MLP neurons of a small language model. Each row is named by its layer, matrix (gate and up: input weights; down: output weights) and neuron, and shows model dimensions 80-207. Each number is 128 + 32 x the weight over its row's rms, rounded and kept within 0 to 255. Numbers have three digits each. A neuron's up and down rows have the sign that makes its largest values positive.
After each neuron's rows, "fires on" lists the tokens most often at its 100 highest values on Wikipedia text that the model never trained on.

L3.gate274:157106131129054143093099114144098139125101155199196157140150165118154122061098147158171142112110157143103088096150123121107194144113116150112113122107097148106115135093111114154132149058129137039203174176109155133086079158127145109144076162108154187130132109120152160111110121137127147136088115130117041193113120155101101114162110059113097153103126160167111194144056151187143174177128
L3.up274:044118145141134108107134134124093100203154104166129126152138172130024087148146167158133144152130136126124090117148131143119137140125113170145150167162100152081071168200150079101108088111138105075118169136112213104094099134161104126148139125166119148093122146166134153133107126073144178100161095166087104121082143125104150126162110153154113217112095138123138153128100159129134114103150
L3.down274:180160129186119145100155109151098145105153208065157121146131112132166100176116166114088117142116134110148176090121146150115122164151091156078192125089170104145164073076135115185091141180173118179131173068095132109134086121147176190078118113149137122145099131126126120098040154136108097163122177148112129111127115115103106124131115102073101083148167128154084147116176087130124189200171
fires on: "(", ") ", "as ", " ", "s "

L3.gate80:148170102140158217137087137135110154082132121072085119118145093098084157133112105155088141115182095188087119182089178068164117090125120069144137140078153134126128128110123078147172075115109097125093126150200164136123086128073094133126125163197151142126149140140153105129114133161179089076099120149164176148086162082106113139155155144132186104105162141123091127148108080204161078114062
L3.up80:132118103164150102121130186141080127127162140134148139135112121134152129135159126087016133081119129095081121152097123129129133125110179076114145199152132102066102130122151094134159104138146043070163092127127084123125128156104126156128130111167150025100158125183127182097102132080124158197192156163113165068139176175105135157117131141187168126126133167120108131151175109156139079120092
L3.down80:129192145140070091138128205083131082104110207123223129140113122074167176105154141117099067142067113094131168115144116138155178124122155125155127203129161115118158125098094111125121181149170115166162158105098077054155167196154130142139121153149095094143094104105054208093117107130116132124192135132098096132113153126118174129111128090114138184136088114145114209105143128076130086189133
fires on: "| ", "or", "ted ", "ed ", "used "

L2.gate80:081155094100098083151143155156162090092144177114164128110142112098147155114144121175148116116112138188166146126094096167079095129180074171134084149109144156163149098149159149147147089096104171156178197126138081088086140093158183174152114132126175255122118163053136120074124228157086168148158153058147102113073149118117157115144086148123131066099151162110085143130106111139114116136130
L2.up80:200099123199140128107121076118145136159135126107112139124156119133088121093133140119103108101143180105114144110167152139127183146122095174125172160159099108136169139134137197166040212146107137100131152102120074126130139140133190140176140147069175131152085180089088085148163169063136155119106095150096146137113108165190115128066114069143091161114124124143146104154065118111134139177120
L2.down80:165100156120118111082133106068121116161119134120151135102116117130123086145124100110119140148150100093145118154128189124155190122142171010092140166128103096131174169100086176090125098113134115083149111174149144182182158102107147156081149120153148097081142089164137097108121078158141105150181138168105110115088135168127102135066094123156167142154126120164118163135136140137127170124148
fires on: ") ", "\" ", "a ", "his "

L2.gate297:150133074040144167115115141158184141115127125122119123137152188113133146138116122129127159156177085169169146126111165100135106089120113137131135138139136178081096104101136105073104116161097091166128115106100107129124134111072149154119187140110111098068161108068147059158188192189089103101115152117115173139131116159133128071180154091079140092124035075189141105058156179083091176119100
L2.up297:120148097105068113070089149148123124103103125091168140072171126134146141109124150136165067050175187113131086146139122103100092105170173180127204097074086139099112116158054188194063145126148154151119106115118150122178131120156100122140171106124111119137127138042143089189111159121114083139077137137090117139186113169105132081139203132105042118150100074141108156147139115133150134152138
L2.down297:187119131160106115139124091121113117075081111151111105202116080131138098175129103148155108145099111110082142082076108105077101163170131118133086136071178079117160125212179162139105143112123111127149157121139103099156084144160127160118118132058131098107191124097156123062099081173150158140124173175076105137127177142171186111111081139144179101140107133069168098161086104170132100120112
fires on: "- ", "ad ", "y", ". ", "ies ", "ar "

L2.gate441:144118104194154098120107129122123125126140165141141136142102126134142124092139167072133158137165161139087095159111139090107105060170131067178100168144160137125087116112180119174091158080158084138061159157171163128068117171099118104148164110179167129147119083179160181093172142153199139139160102101103090110132139124101134127170112146114141126056135167163164138145067131150154065113121
L2.up441:089121157145182194149153152142097130099155140101123141095121155106158105168115153113124156109147175123098091131138125092141157092091121047114131124156126165117130126109161012107147087124116073104125101072081154128108082104115082148137139118177167124116087088190134145154138133110106109123144058159167148170159103154139149116172117110032201122104125092116122215105135094154170086041062
L2.down441:125089152142095155125162064089188147098155144143135165096119182171134097158146132182110081098107105154080125163143135167129188107089146137097161069095097067150128106056063199126178159164107133115168183127121163161163168170167110175105107107092116157109095188128109151154096053112109131158149155105160123173109074109123157145140154077101146102155143126087150142081102112128159102135132
fires on: "al ", " ", "6", "8", "5", "4"

L3.gate95:123143140120115089089104127090097156116162039108146111099166150152091174097100152102103127131209138136114148113062114137081170169138123151111116132115126141139104168142077127150133147147086201102088167096120176094145095153093121189124133125133074094080147086132138118138125072136146172087195062049164032104132156101097111135158085111176142118172079129121150102122067097144089115118157
L3.up95:148067188118169088142157126129098132120154084075130106057186107193097171107061184105140105134140159087110102131127112107149149128202127115085066112096102076162112199090088129127139138096151188139106133108142117113191128185134123119122093167169056138128129088086183169124078113060109123120172127061134125111112123104152116114140117095127111150136067152114080140170107117138086147127143
L3.down95:117070146161165147126162114134104155117065184153154155114132157165130085142128156082102077159053147138162084152138124122128112164128177170165086167108100119129111066159129118168138124144137126131158108150105119202161174100108103171144114124098112144132096158143134082098102148116124120144096161141094179145151166161110142170088176121013140129121152111123114117129147162139145117150123
fires on: "on", "- ", "en", "z", "= ", "ak"

L3.gate432:097129112154132170137187118092132145054153078092205120202150197081111117092116120098133155132172128061142136104125195091120138167163145147125125085119149094144142168133134129173149107080121160190108106111115147142154160159191149161148150119115096187100131114152142143157121085100133165075118092143095149155094134154120140114147137141091125131171146204189157135060133081071072114132104
L3.up432:107056145082161061114129114153156104117119149098106030117117125144090164095079134067122100117151109087080082120123100165153150112199059089101094138108156135128142086141123125132129135119141132082181157095134172175206114164174172127100128129106109165147044088126180131188070128095120150100144111106128148121120127172115147095117157126136128137066151113106076165167133164141102145170141
L3.down432:138136133100100123123150172192140090143118196123100148100154131142109176129139169108106149153125155096149137088108174150090139125097126174145168113122116185140120107093144130140116100111141084094140115165205107124118059075113180105148150120151212055136149067137115116083149191142108130149103085140156155131141163081161109177204123177083118070160124118124122177170183177198189098118117
fires on: "ot", "z", "ish", "on", "h", "who "

L3.gate151:120160115099119152111124156163121172079084149115189137144134188107085189218123113093115166174190101118106124169087082153093106097164127139102133162115103088148183207156101151166100151106111152112151132064147177150096102115123158093155161205156112171113073101162157106141099106120149087111111114167121083151119117181074107123162153151160117124128182119126143123140189183174130068160167
L3.up151:119095125175178168103165114155151124113151154151128183142153085113131119116104155200158097131094088105130122122100154186149118076148115148157123108151197112127158086202175107139063131155091107168142167122113079146193124108125155098160147100125121134131103095182190186203093118153127103125119146108135160123130076112103112175148120097113129098063143121098151181073158129189089159109127
L3.down151:158217126101131142134130148154168108104162144082103113123134149096142095110115137134132056152151144088149115143128119083063116130166105170124119084132144189079107127135133128090147122155134142163083131121125164153132040125107131111125111094068144104111202099107235145110139104132164136167166093084124148164089119080140166089182100161178116055110073088140102189104123121151111128088116
fires on: "| ", "\n", ") ", " "

L2.gate133:121134096214095087189123193147114056152161098199166148072151126125117137105136229076067103090144154127143121131101122204134079099168157107153123149137120084104091122121132140141060211119183045101206151113102180080127097143097156150149154130115106087134115180124112066116122142127146080137068128127024091043115166143084173116166108181091066163100120116140128130148130109171115143147105
L2.up133:068095185196148106178162166094164064155089082099167126108126102131099129087115154141125089100151159131178123174161067153123097076141170139134092133128166096087081108149071104114129099121193112102161094124064099143178142102163144141136116079143148089143131109189093079114097128147198111213160126085045143127168165115157135156142186164082116128097106069136135175119190082141153124096099
L2.down133:098133142118137149137182144133174225179120156143107142140067158088166094144133122221102158156117126114111121131190131054127162123106130128120147086147127165107150153068124115089181040056102175126089097132106074141181162123090123142137108152141128160137182080148149116153155144149093129148186142084157181161124094133130088149121153155109148047103077101113122084094118121110153097080162
fires on: "8", "6", "9", "ace ", "5"

L3.gate420:120150114129142124190136149143130082155168123134090147165133123110145114110169147152167124136123141125112161166151149197175105077068171091117107162124137156172150184091201113129125119123172125106151124132145152123149162147126179116111100089184138192160146183125135142066166115122153156153132084156050175087093160038148136119087126125063146148186053161131155125158142164155145111110102
L3.up420:139060084099098141148145108128143098184122102132057169134095110116148155085129138139194116208112112113102119139124100224120103066112114142178131120134179140161171145133085079080127113192166142144168130144151151127169119143103130120155084108126071127142127129099119110084120123126138146151112055145101125125118240120141149094117110123080127121144123126131152117161137128174158074122155
L3.down420:125118076107092145137179154145129158124124183137147150107128113173146102125122136127110140075128149110199101153100172120138090109167108145114172131210095134133099165181116110115163104135134083165132043160101099121177137119048137129177108131135175114094126080154106112083094148132172159115128161162116085164121137150118132143172129121163058135117144122144118102131112120112101132145122
fires on: "iv", "iti", "ace ", "c", "ou"

L3.gate487:168189116119187125097148090121056096125111145075123127137167198094136163081125120135124157155149086076139113128028088173081104155140102146136113107084196107129119128175152114137128180116150125139133150136163093106115106160113132020076199105178122177113173123132127152102178170160186158165168121125136095081129136147122155092091089113151177176133075135147123125122137145139109134136186
L3.up487:160159083160117105145091171165077106120029140098163136140136187136115163105145162144098158071125124135153109127111136152129122149121152201167105135093199121174118079180158100201115122096158149100209095152149141171048150100121122113162115163170136147090134095120116140107151207106138115131149179096074136123083154145150098130122130086133085078183134144110136132142044172154123138147128
L3.down487:055133116134127148134105037099132110103128185031204103140151142112133148129078074180118092085138115107135154102125156103145182118194072216108108096110099180094150159125157128130112112099135173121141079113157144111088122146151113127117094145133125157099111125111097174103088130124089133110149151164120101149132127154098150076185145109123105110087115127146126173092108134145106133130139
fires on: "(", ") ", "is ", "born ", " ", "\n\n"

L3.gate299:117104112103153146087059150180113051103113103144177091165128177121139113137138118198150145132125107112139095199078092149084100150128146122141133094153107148100138096193142137145178160104160174096181116103141156156106100168174156143169093166134132155154146108173161113108099131079132155136086111123089111165080143189119048093121152099181095118150107169112086175173142179148055090145159
L3.up299:139185164130121139107118139142102113078075127090123109122156159124092162137123183134121120149132101097157060071110127136161103126176151167166045163138065130128134106153132134158148130109168166106106191110093148210132142159105173133140132162146116141074147122159198165123167057140109134136215143100062097073127122133101086080191069127143123106098210142096137125145057134132111052114119
L3.down299:121084119147158166120142120131128039118162148177175124159109159153158107104068097173186098159174153094079162128107061088153110144100104121147157114158159141089141111151124085140132140135094136108116094144138139088107156065140090191104060089105109160150122085175163132089137177124141142077125085155150143178119154149098110190127146084163121101154119137149107153082163126152098076136107
fires on: " ", "u ", "i ", ") ", "h ", "g "

L3.gate240:131121096189136161147095168071035114128101109125111172106117124107134191043115119119118119136173087139088110209076175096114113179100149077150180135094149079110143158166117128158174081123111175106121128114119142120131136110140121125153125080070148100068159091127088121083170132139186135144112137147159113143122148156098168159160112149149133081174112140095139086159152102169160097084091
L3.up240:100107143130105120147185110196130188084148120138131118137155142168163137157125194167123107094138126044106112131152102120139158048183126159155129130122044148110099171162087096099161130079141118078129084090111142136115114231201168131140116124099179087124140092107151142141142118096152120103167075114095078156136082078109107147115071150161160136165154075142107159118122158123126111152143
L3.down240:128107080154136115078106171147047130120122139133051063079132102133138145111142188114095169074135173142156121138093163125145125100113110091160141153097087148127047107118056115087209104139122093102085079104067055130147110057106090139143112083143136120146170131161124093164151114121169112098137116065176121100165101139117153128128160068151095188168149096175123101104117191112162105158131
fires on: "15", "19", "17", "16", "14", "13"

L2.gate310:108143072144142140111147101123105104032178122096147083152119104133117058091112126104052061144153143116152141090107127131058091123193112088119166117167131080148080118099118095151137079085075084146149116143146115130103128087061106048158159128123139142128113120148167094121180192120141158153095189115157051121079147173122097110137156174106111125120156117122119166122103098149108122180160
L2.up310:127150172100141137094105063091160151114108129118129070090154177142141114102127072115149099145140070105158101159123097161084177136141165175119156165176071128078177096091102147151168127164104117187125067145108121162148164099125106187139102191058117167087185110126153119132123097076121172101152090174175111142181136146151144098110188127083093114142197146130120089068047064122051099172167
L2.down310:123118156166103079159054147069114175078131091115092138134108145148118147158172135127185177137132139125077122126121114102168143102175105149139177081165102095124209144157142156092124099062109163138166104139140160124121127076162106139169126106143155156160162076141132144111133078105166165117118133128146133100070150173112163144092123076131129057090092134122138161142152188172143108080159
fires on: "a ", "an ", "per", "\n", "his "

L2.gate234:111161139151146136188092198145072140123125105131193090134108158151181158116162116099104061127172144139141139129127124087087141094180108123138077124148199087093179088137126156153147132098135084142122145134156137118125071112119122153146100185154069154091159082152142158133124101125145096122094102110124121036095203131116103145118149144175150076146134094120149080115199155189088158168118
L2.up234:219131062151088083129139116128130169144168144156116145136140106103085150130109159192109150024111113065062185104122194094146124151121124157106155136128107148166115112110122136195066117097079097154131116125110192107151106173112121114150138172175124133124120190129151100109129106122088124109119132113091074163107142101119084156185165101132121097103137105194127089174138161103139144168114
L2.down234:143150120134102120129125128134000133142130127109161092181080106160088106116130127123176088141120104081136058145178169101142073162173107150158127157134161066105099080155088097096140098142085078062143165126162128102095183175107161144147119136118117109113128193144195047149112122121135130079112108139116106156169151184109171098138136167170175124100140194057131115099071053111143140110147
fires on: "st", "other ", ". ", "n", "li", "y"